Weights of a small transformer language model.
Size: width 160, 2 heads of 64, MLP 448 SwiGLU.
MLP neurons of a small language model. Each row is named by its layer, matrix (gate and up: input weights) and neuron, and shows model dimensions 16-79. Each number is 50 + 12 x the weight over its row's rms, rounded and kept within 0 to 99. A neuron's up and down rows have the sign that makes its largest values positive.
A block is one neuron, or neurons of one layer that tend to fire together. Before each block is what it responds to, as a language model described it from the Wikipedia text at the highest values.

Word-final suffix pieces
L2.gate318:37 44 47 60 62 39 62 73 24 58 67 28 52 43 44 47 41 60 42 57 38 52 33 49 44 56 58 50 36 31 41 59 33 40 45 75 45 68 52 53 50 33 51 51 65 30 56 58 47 33 51 48 56 40 62 43 46 29 50 47 52 45 56 60
L2.up318:63 56 58 43 54 17 47 43 45 51 62 56 49 68 35 34 59 62 44 40 33 64 32 44 57 66 57 68 39 47 47 43 57 19 45 82 50 30 47 50 44 42 36 51 53 44 53 58 40 60 72 34 51 39 39 65 40 46 46 41 51 40 37 67

Word-completing suffix tokens
L2.gate276:34 73 68 42 43 31 67 64 43 42 56 48 39 49 54 74 72 52 51 45 57 51 53 49 38 61 27 38 39 62 49 38 38 45 65 75 41 39 41 31 38 22 28 35 32 29 54 63 42 66 50 69 56 71 66 49 48 43 47 57 67 56 65 59
L2.up276:73 50 79 14 33 38 54 46 45 59 64 61 53 61 39 47 44 44 77 57 64 56 51 48 60 57 38 59 44 44 59 48 64 57 41 70 35 39 47 63 58 36 43 64 57 36 26 42 52 47 55 55 74 51 48 63 61 42 48 65 52 62 46 28

Partitive "of" and word pieces
L5.gate37:54 41 33 65 31 53 63 61 55 63 44 53 63 55 51 63 39 64 32 51 64 67 63 42 53 66 64 20 55 37 46 44 51 37 58 63 59 53 59 66 22 51 42 45 76 15 39 42 40 54 65 59 48 37 54 55 66 33 39 51 44 68 58 62
L5.up37:55 25 59 45 63 58 59 61 55 53 58 55 54 43 49 54 44 73 47 45 51 60 40 50 15 43 67 52 48 26 59 49 50 63 49 63 34 63 46 42 51 42 49 46 66 59 50 37 51 42 50 58 53 49 42 34 22 57 74 40 20 50 66 35
L5.gate62:48 48 51 36 62 64 53 42 48 69 51 38 59 62 52 44 30 62 47 44 52 52 60 35 42 48 58 27 65 40 46 29 57 41 50 64 39 48 51 61 41 59 47 24 36 31 68 43 44 58 58 43 68 60 63 72 51 48 33 64 45 55 60 41
L5.up62:47 45 61 45 39 63 53 39 52 54 42 63 43 11 52 35 25 63 39 45 38 44 37 58 68 41 65 71 52 38 65 72 47 39 49 36 50 56 55 39 61 48 34 49 47 45 52 32 60 40 45 30 35 61 45 41 43 35 57 50 45 53 57 62
L5.gate75:37 30 55 64 38 56 58 53 46 45 69 70 63 57 42 41 65 59 57 39 62 39 46 43 50 56 51 63 53 40 42 44 43 42 31 70 61 30 60 57 29 59 46 53 53 51 53 29 27 60 48 36 44 66 45 55 50 52 33 53 64 26 67 45
L5.up75:52 49 34 48 42 50 64 56 65 62 64 62 47 47 49 46 50 54 72 38 63 29 60 51 62 52 45 50 57 73 53 46 40 41 35 67 47 33 59 89 28 53 44 77 37 61 42 16 47 46 38 45 59 46 54 43 45 50 37 38 60 42 82 66
L5.gate79:18 39 36 63 49 41 55 58 69 44 62 70 45 44 32 57 35 37 57 40 38 31 58 47 65 18 46 59 72 69 53 41 55 45 43 34 33 67 68 31 46 47 31 48 50 37 49 45 68 62 33 43 33 56 39 74 47 46 60 45 54 34 50 53
L5.up79:57 47 51 62 50 62 67 39 49 81 68 58 53 43 60 53 60 59 49 22 46 53 74 42 64 40 34 44 31 46 50 35 62 48 60 33 40 40 43 55 35 50 61 26 53 62 40 67 63 43 64 49 37 48 52 25 57 46 44 59 61 65 55 45
L5.gate80:40 53 43 50 33 38 55 61 62 38 42 69 43 26 60 67 68 28 52 50 55 51 30 43 36 60 50 78 52 40 44 56 61 43 49 71 56 67 45 50 36 52 59 53 58 26 46 35 60 51 57 32 50 59 57 59 38 48 37 18 65 46 72 30
L5.up80:28 65 21 47 43 49 67 58 58 52 45 43 42 60 52 57 55 45 51 63 32 56 46 54 73 57 44 40 26 55 44 54 51 60 58 73 38 48 45 39 44 59 29 53 55 64 40 48 44 60 37 42 43 45 67 70 71 50 38 40 55 55 42 33
L5.gate105:40 50 43 73 52 32 43 36 42 52 51 59 47 62 31 36 42 33 53 54 50 64 42 55 33 46 70 62 72 56 35 73 41 39 45 40 81 63 53 47 53 64 49 63 43 67 44 49 65 54 42 68 70 64 52 53 39 51 51 51 48 37 47 45
L5.up105:58 56 44 52 51 58 44 34 51 43 41 72 44 36 48 32 72 40 36 70 23 49 49 48 36 39 44 30 80 33 50 61 57 51 61 64 26 41 54 33 51 25 39 67 45 41 49 52 53 43 62 66 20 44 40 42 45 60 52 66 50 61 44 55
L5.gate128:52 50 59 62 30 47 45 28 41 58 68 58 47 37 44 41 45 72 35 26 59 37 57 62 35 55 47 56 42 44 66 67 60 37 34 42 45 75 63 43 16 65 45 38 53 60 46 56 58 46 43 55 39 45 58 53 61 26 55 46 57 39 44 52
L5.up128:30 61 68 59 32 56 83 46 54 45 60 51 54 54 48 51 46 67 50 39 71 41 73 62 46 54 43 54 25 61 58 51 54 39 26 63 58 64 58 25 28 57 56 36 50 48 23 57 63 51 43 53 53 47 63 54 52 41 39 56 36 41 66 49
L5.gate177:49 32 54 41 54 65 39 44 80 45 52 57 51 40 61 57 72 49 53 37 30 41 32 53 47 53 61 59 58 37 47 32 56 47 47 76 65 64 56 49 47 68 71 55 32 51 69 58 36 63 56 32 48 51 61 62 39 42 59 59 65 27 57 62
L5.up177:41 41 56 47 58 70 71 43 60 72 51 58 43 29 64 52 46 64 18 42 51 48 65 43 61 54 49 31 65 52 57 50 57 70 47 52 72 55 29 51 36 52 39 62 45 53 50 31 75 38 47 61 60 42 47 74 47 45 47 54 48 43 46 37
L5.gate184:59 40 57 60 46 65 61 40 37 40 61 48 19 68 36 63 67 31 70 71 54 48 36 48 60 60 53 61 47 44 46 67 54 45 54 44 40 62 40 65 44 36 36 69 53 42 37 45 53 56 38 59 48 35 49 52 56 35 34 50 49 35 46 21
L5.up184:42 47 56 53 52 53 34 54 53 62 46 22 39 46 51 52 53 58 43 59 43 72 51 43 59 31 54 45 46 49 46 38 74 39 45 77 68 63 76 43 52 28 34 53 71 49 48 60 47 70 54 31 36 66 42 34 46 25 23 48 50 61 56 60
L5.gate191:49 38 38 41 42 59 46 54 36 41 63 53 53 65 35 51 40 54 61 74 48 48 40 48 51 47 65 56 34 65 55 08 48 38 38 63 47 51 40 47 68 47 44 38 54 55 45 59 64 63 45 57 57 54 49 41 39 34 51 70 60 70 60 58
L5.up191:38 45 81 55 73 51 63 46 35 54 60 59 56 39 46 58 42 30 56 44 70 71 50 57 47 47 73 39 52 64 32 57 33 64 52 54 40 58 40 65 41 35 48 63 44 46 58 34 38 42 62 70 48 60 26 37 55 43 17 69 52 65 62 54
L5.gate226:36 37 49 22 57 56 44 34 73 46 65 50 38 38 39 73 47 52 57 44 57 56 65 62 29 33 35 48 71 37 66 61 41 49 43 58 52 32 58 43 39 57 71 50 39 61 47 33 59 43 39 66 26 70 53 61 83 55 33 49 55 51 62 49
L5.up226:62 53 46 37 54 43 55 44 39 29 55 30 28 43 25 76 67 65 40 38 42 43 52 58 54 62 62 48 42 43 67 39 32 41 31 53 28 51 60 48 49 37 48 54 54 45 45 35 50 39 45 42 49 37 73 63 51 56 50 47 60 46 41 59
L5.gate307:53 36 46 45 50 47 47 52 62 55 79 52 36 65 36 64 63 51 27 58 62 51 42 59 43 33 35 25 37 69 67 33 53 47 30 51 40 49 58 39 29 62 44 45 48 35 68 55 35 35 43 34 52 64 59 66 44 39 40 48 74 64 55 53
L5.up307:47 51 55 51 42 58 48 48 53 45 59 46 50 63 56 61 58 47 31 42 61 63 65 35 45 60 60 54 60 73 58 74 55 15 36 62 51 36 45 45 50 54 44 37 43 47 39 56 48 55 61 62 85 29 62 37 35 48 37 42 59 39 22 65
L5.gate331:48 67 60 55 36 60 60 49 74 52 53 51 51 43 56 59 67 30 44 40 61 44 45 53 40 39 42 43 76 43 38 74 54 54 51 33 32 63 39 57 20 40 40 39 69 47 57 27 50 55 58 49 53 57 59 47 36 41 52 47 49 36 47 49
L5.up331:44 47 70 36 46 31 67 61 51 42 51 58 59 71 58 57 63 45 64 60 38 43 61 42 52 53 42 49 59 20 67 73 31 34 36 25 47 48 38 28 57 46 36 62 44 50 26 46 63 58 65 51 66 56 52 51 40 33 42 45 51 51 53 59
L5.gate377:41 57 33 36 56 29 53 65 48 44 86 60 50 66 63 41 61 36 44 34 44 48 40 59 56 51 66 46 61 26 49 45 57 38 48 51 45 50 67 57 33 61 64 38 41 53 55 40 71 37 38 45 46 35 34 39 26 32 46 34 53 47 37 25
L5.up377:45 41 37 46 48 42 37 32 63 50 65 38 41 38 50 39 44 39 58 47 54 62 33 46 51 48 55 55 48 45 65 43 26 69 42 50 46 66 56 45 46 36 41 58 51 50 55 55 53 72 51 38 57 44 60 41 48 38 42 50 42 29 44 52
L5.gate380:59 46 66 38 61 85 65 46 44 67 46 48 52 48 66 46 61 46 43 33 48 60 54 42 46 50 40 36 50 45 66 58 52 47 36 63 48 29 37 66 50 61 41 64 42 59 58 57 65 49 44 48 44 36 53 53 41 22 62 58 39 52 47 53
L5.up380:58 44 36 57 36 63 41 47 48 67 63 37 52 45 54 52 48 44 64 55 58 35 43 46 55 46 62 81 58 56 58 51 37 34 37 63 49 25 43 74 37 44 49 39 60 53 26 39 38 42 42 65 37 34 48 59 53 39 40 50 68 48 45 52
L5.gate383:72 57 45 42 58 58 32 37 71 59 60 42 40 43 37 37 49 62 25 57 66 53 41 40 30 56 45 48 50 45 41 58 55 63 41 46 35 72 59 48 65 58 60 34 60 40 31 30 59 39 71 50 45 82 50 46 29 47 39 45 54 40 51 44
L5.up383:60 48 77 53 76 65 54 44 34 38 42 82 22 33 56 54 54 37 52 45 33 56 63 45 44 48 40 51 48 43 47 32 42 19 39 43 47 50 37 65 51 33 52 39 37 55 52 42 45 44 61 56 30 55 43 46 71 52 67 24 48 48 54 39

Verb inflection endings
L5.gate12:53 45 60 66 44 46 30 44 38 25 27 39 45 30 24 59 50 80 31 66 49 42 50 48 26 73 49 66 51 50 65 56 35 22 45 32 38 47 76 34 30 45 50 35 65 51 50 64 35 40 50 56 65 52 49 52 45 53 46 66 45 46 75 46
L5.up12:51 38 51 53 46 51 48 52 61 35 49 61 21 43 40 53 64 55 62 45 54 28 61 40 41 57 49 48 46 60 42 27 47 33 55 37 56 52 74 34 48 39 51 71 39 41 51 48 53 43 58 39 43 45 55 71 52 31 49 39 45 30 41 42
L5.gate30:64 54 35 66 61 39 47 64 48 71 71 36 47 42 25 55 70 40 50 46 65 63 33 49 41 49 27 62 46 33 35 46 43 50 27 59 35 55 34 51 37 48 51 52 52 55 40 43 45 51 50 20 52 73 48 57 52 54 33 58 41 54 44 58
L5.up30:51 48 49 57 45 44 45 50 45 37 22 57 53 50 31 57 65 66 54 46 64 45 49 73 64 43 42 54 50 62 49 44 90 67 50 50 34 39 51 54 57 47 70 39 50 49 60 42 57 63 67 51 49 45 44 66 63 50 55 76 66 55 57 46
L5.gate74:48 53 38 27 41 33 41 48 58 32 43 36 34 37 48 71 51 44 67 49 47 49 58 47 44 65 52 45 51 50 64 32 57 34 58 25 71 47 57 25 67 60 51 49 56 44 34 46 58 58 56 45 52 43 40 63 66 70 34 43 43 56 59 54
L5.up74:67 23 52 46 51 35 64 39 44 36 42 53 22 38 61 44 40 50 62 59 70 73 51 64 50 79 58 39 39 47 43 57 76 61 51 45 64 58 36 51 58 52 40 56 49 41 52 51 59 58 45 23 61 34 61 43 43 41 42 38 59 42 28 62
L5.gate99:31 48 37 38 51 80 59 60 44 50 58 35 52 59 53 52 55 71 51 45 19 41 50 52 27 54 58 38 54 45 64 53 53 38 55 50 48 44 66 56 57 35 63 54 40 62 53 55 44 55 44 26 54 54 45 70 62 68 35 67 36 46 45 55
L5.up99:61 59 69 44 49 44 29 35 48 62 46 35 30 33 45 44 57 36 43 50 42 41 60 71 50 63 32 35 42 46 39 61 56 73 44 47 36 36 64 44 44 60 36 43 50 40 45 38 67 44 37 39 48 52 44 61 49 56 51 41 67 45 34 67
L5.gate134:44 44 56 46 52 55 48 45 44 56 26 33 45 61 56 65 58 53 45 36 54 57 48 66 46 59 41 27 77 61 39 47 75 68 50 64 60 69 53 43 57 47 44 54 48 51 64 45 57 44 68 23 43 63 41 31 71 50 63 46 45 30 56 75
L5.up134:62 32 49 49 57 48 50 52 34 62 58 61 43 49 45 39 60 52 54 41 50 37 57 57 67 41 58 66 42 49 41 58 45 74 56 37 62 46 41 54 53 49 46 39 35 60 51 72 43 45 54 49 46 72 62 41 63 45 51 58 42 60 52 53
L5.gate204:65 33 39 45 34 44 52 56 53 46 41 52 29 40 42 50 52 63 43 60 25 63 42 73 56 67 51 78 50 50 53 50 43 38 48 23 58 63 71 54 36 49 37 35 46 19 29 29 61 42 63 43 49 73 71 42 46 47 43 61 60 35 48 40
L5.up204:38 47 41 64 47 41 49 77 58 34 28 64 46 50 40 51 62 53 55 46 55 61 53 51 42 52 37 45 48 61 58 63 47 41 38 33 46 50 76 27 36 31 64 42 32 57 46 52 51 45 57 37 57 67 53 31 41 39 32 62 38 45 44 46
L5.gate234:58 44 47 34 45 23 44 53 35 55 65 41 48 45 48 26 37 75 45 53 58 63 55 52 54 46 55 58 33 36 69 45 25 37 61 62 54 41 61 54 29 35 50 53 45 34 30 54 71 52 55 36 60 48 43 35 62 67 31 52 51 36 43 41
L5.up234:56 63 44 53 44 49 73 50 36 55 73 51 50 60 25 39 56 22 30 32 39 37 51 52 40 22 41 28 53 48 66 43 44 43 66 38 48 43 51 42 45 67 24 49 66 68 44 56 59 48 64 32 67 51 62 45 43 27 78 63 48 39 41 57
L5.gate253:34 25 51 54 46 60 50 56 42 63 57 53 54 19 23 58 50 64 32 44 52 47 51 42 72 42 34 46 42 52 45 45 60 36 64 51 37 39 60 43 69 57 66 43 58 59 25 30 49 44 64 65 56 35 46 34 51 53 51 55 25 51 41 44
L5.up253:42 50 45 52 63 55 41 60 33 50 56 38 32 47 43 58 62 49 45 67 37 53 50 61 47 33 62 70 39 51 45 35 66 48 57 44 52 43 48 56 56 64 47 48 58 36 60 54 56 65 55 72 63 62 61 68 39 33 52 44 30 41 29 72
L5.gate259:54 42 55 53 38 49 41 54 40 50 53 38 51 39 48 61 34 52 25 56 40 55 58 35 44 70 66 56 45 53 62 50 66 83 50 56 54 57 48 52 65 13 39 62 69 48 56 49 51 65 46 51 51 57 65 63 67 61 58 31 53 50 32 58
L5.up259:43 38 45 61 35 38 53 50 57 68 41 68 34 50 59 68 49 38 26 48 62 59 52 36 40 53 47 46 39 45 58 62 59 51 60 45 52 60 54 43 64 31 74 62 57 42 81 53 45 29 78 51 35 61 70 70 57 51 62 60 55 41 50 41
L5.gate291:28 55 31 49 57 54 40 66 49 76 64 25 40 55 54 52 66 57 50 28 36 53 52 23 31 68 19 45 52 36 37 54 32 63 62 41 52 56 25 58 58 75 37 68 37 38 39 18 48 54 60 42 48 73 62 43 44 41 43 55 47 51 54 43
L5.up291:39 29 43 68 52 40 42 62 33 54 48 60 43 37 65 58 45 45 56 38 69 60 41 50 49 65 43 70 43 58 57 49 35 34 44 50 29 38 33 42 54 51 62 49 69 54 60 56 64 66 37 45 72 70 61 33 52 48 59 42 50 39 49 48
L5.gate301:57 50 65 67 34 49 50 48 12 47 39 66 61 75 33 45 37 51 61 42 51 46 46 48 50 50 60 53 47 40 28 52 66 61 60 37 56 49 63 40 65 59 49 24 45 52 43 50 64 75 59 37 27 44 42 46 59 25 46 52 56 47 21 47
L5.up301:40 36 50 59 56 34 49 63 52 55 54 71 50 64 53 65 35 57 55 74 53 42 50 55 32 72 37 40 34 53 58 61 79 63 58 36 19 43 56 68 57 50 30 59 49 51 60 46 71 60 47 52 43 40 45 46 52 75 51 53 27 36 44 64
L5.gate384:52 38 60 62 59 41 57 47 46 47 27 47 37 35 32 53 55 65 52 44 67 37 53 23 38 53 65 30 57 53 59 53 57 60 60 58 61 27 86 71 26 24 74 78 46 44 57 61 45 25 58 45 37 59 70 61 66 45 51 53 52 53 49 49
L5.up384:47 69 53 55 49 59 44 39 48 75 48 55 32 63 69 39 36 46 43 46 33 49 53 51 34 55 37 40 57 33 28 60 20 44 70 38 60 48 44 51 34 53 43 48 52 34 47 31 57 32 58 62 34 59 54 61 52 42 37 59 65 68 49 64
L5.gate387:48 27 47 74 40 39 58 44 60 41 45 43 41 62 43 71 59 62 25 52 57 56 54 41 45 89 50 64 44 63 68 28 47 53 59 55 50 39 44 51 48 62 56 17 54 62 46 44 47 59 39 21 54 73 64 72 52 64 40 59 54 41 39 62
L5.up387:48 51 39 52 55 27 38 49 48 54 42 53 40 53 49 46 64 38 37 56 55 59 67 53 30 57 39 59 63 42 68 55 44 56 69 26 40 26 52 42 41 61 45 40 45 46 49 25 32 52 48 17 50 30 57 57 54 33 55 43 57 62 37 50
L5.gate418:59 44 52 37 46 27 39 56 53 38 54 50 29 58 58 56 58 81 47 45 52 48 38 51 49 75 60 43 37 66 55 51 61 45 57 47 30 22 55 68 39 25 53 31 67 54 54 54 45 66 67 37 48 34 60 59 63 30 60 45 39 61 43 55
L5.up418:42 43 48 63 52 37 41 52 58 27 25 54 53 44 53 46 56 64 25 60 68 32 58 67 51 55 30 52 68 54 57 44 38 40 50 69 50 46 71 61 44 30 43 61 72 63 57 49 65 58 24 49 57 31 57 39 79 37 51 47 40 42 51 63
L5.gate435:18 50 30 57 52 36 39 38 20 52 62 76 53 40 46 62 37 64 40 54 36 56 47 61 57 76 57 64 54 48 60 59 37 36 49 48 49 32 58 56 40 49 58 59 47 27 39 69 58 59 54 51 36 58 41 59 59 50 43 49 33 44 36 43
L5.up435:46 32 40 53 64 24 56 46 49 48 39 46 58 50 68 62 55 49 51 57 52 44 54 53 64 76 35 55 67 48 53 48 44 45 62 41 37 39 81 36 52 72 43 32 46 36 32 19 65 23 36 31 66 80 64 50 70 38 69 47 38 29 56 60
L5.gate447:33 42 55 54 47 32 50 61 48 38 63 45 33 51 27 66 43 59 52 63 55 54 61 34 45 44 71 54 47 57 59 37 76 44 57 54 50 47 52 40 49 38 54 83 54 29 44 62 58 57 51 39 66 71 52 47 43 36 46 40 24 39 46 56
L5.up447:40 39 41 60 55 52 33 49 62 58 44 46 31 32 44 44 67 42 63 44 49 36 46 54 39 75 43 55 52 36 57 64 57 52 43 44 47 36 58 49 61 27 36 64 50 48 45 49 57 32 67 56 31 66 48 49 38 27 64 66 43 62 47 50

Split function-word endings
L3.gate136:46 65 39 62 44 38 57 64 59 46 23 66 60 61 50 51 63 71 52 29 56 38 45 45 60 57 60 47 49 29 38 56 48 45 64 55 66 40 59 72 56 72 49 28 53 50 55 29 60 44 49 49 29 51 18 52 64 50 28 52 65 63 42 49
L3.up136:42 59 67 47 58 37 64 52 47 69 39 61 53 64 55 55 64 59 47 62 46 34 36 46 40 43 40 59 55 41 46 55 53 56 57 37 51 38 68 42 34 43 72 36 38 57 40 41 48 47 52 48 48 46 35 40 49 52 49 51 45 70 49 31
L3.gate208:59 40 62 43 63 46 59 30 52 30 51 46 67 52 54 47 77 46 60 62 43 55 48 31 63 30 70 45 44 55 41 54 36 59 63 60 47 50 51 51 77 67 26 30 54 64 57 48 57 56 65 64 52 42 62 43 58 49 51 46 47 50 37 59
L3.up208:37 48 51 37 55 39 58 51 58 42 66 58 48 53 71 60 62 68 26 56 60 58 49 47 53 43 65 51 48 36 45 43 64 52 48 37 38 62 41 59 55 46 59 42 54 62 58 38 64 60 35 46 42 40 62 35 63 46 61 49 50 41 21 51
L3.gate214:37 66 63 46 51 51 59 47 66 24 55 59 51 53 34 61 57 42 59 28 49 76 43 60 49 43 49 57 49 20 56 62 54 46 43 67 54 44 57 36 55 29 56 49 59 57 54 60 49 30 50 52 44 44 28 52 70 47 54 56 69 62 63 62
L3.up214:56 38 32 59 65 42 49 68 84 35 59 52 67 56 53 80 68 60 54 41 31 62 55 45 64 40 53 53 37 44 52 62 69 42 44 50 45 59 33 51 47 56 49 40 65 49 51 49 46 53 51 52 39 66 29 79 55 42 16 51 60 45 44 67
L3.gate325:38 55 39 42 56 27 59 34 58 46 52 71 26 40 41 42 38 60 55 66 36 46 62 56 39 53 53 40 70 28 49 60 51 44 45 61 42 44 41 55 51 39 40 47 53 70 67 28 48 61 50 47 36 53 45 49 72 53 37 63 49 56 48 31
L3.up325:60 61 48 52 49 42 56 64 71 49 24 50 31 64 48 53 51 31 51 67 57 48 84 52 55 47 60 50 56 64 23 64 56 54 58 51 64 57 56 36 63 41 63 50 63 49 61 41 28 52 45 60 35 56 47 52 71 42 57 59 52 44 29 28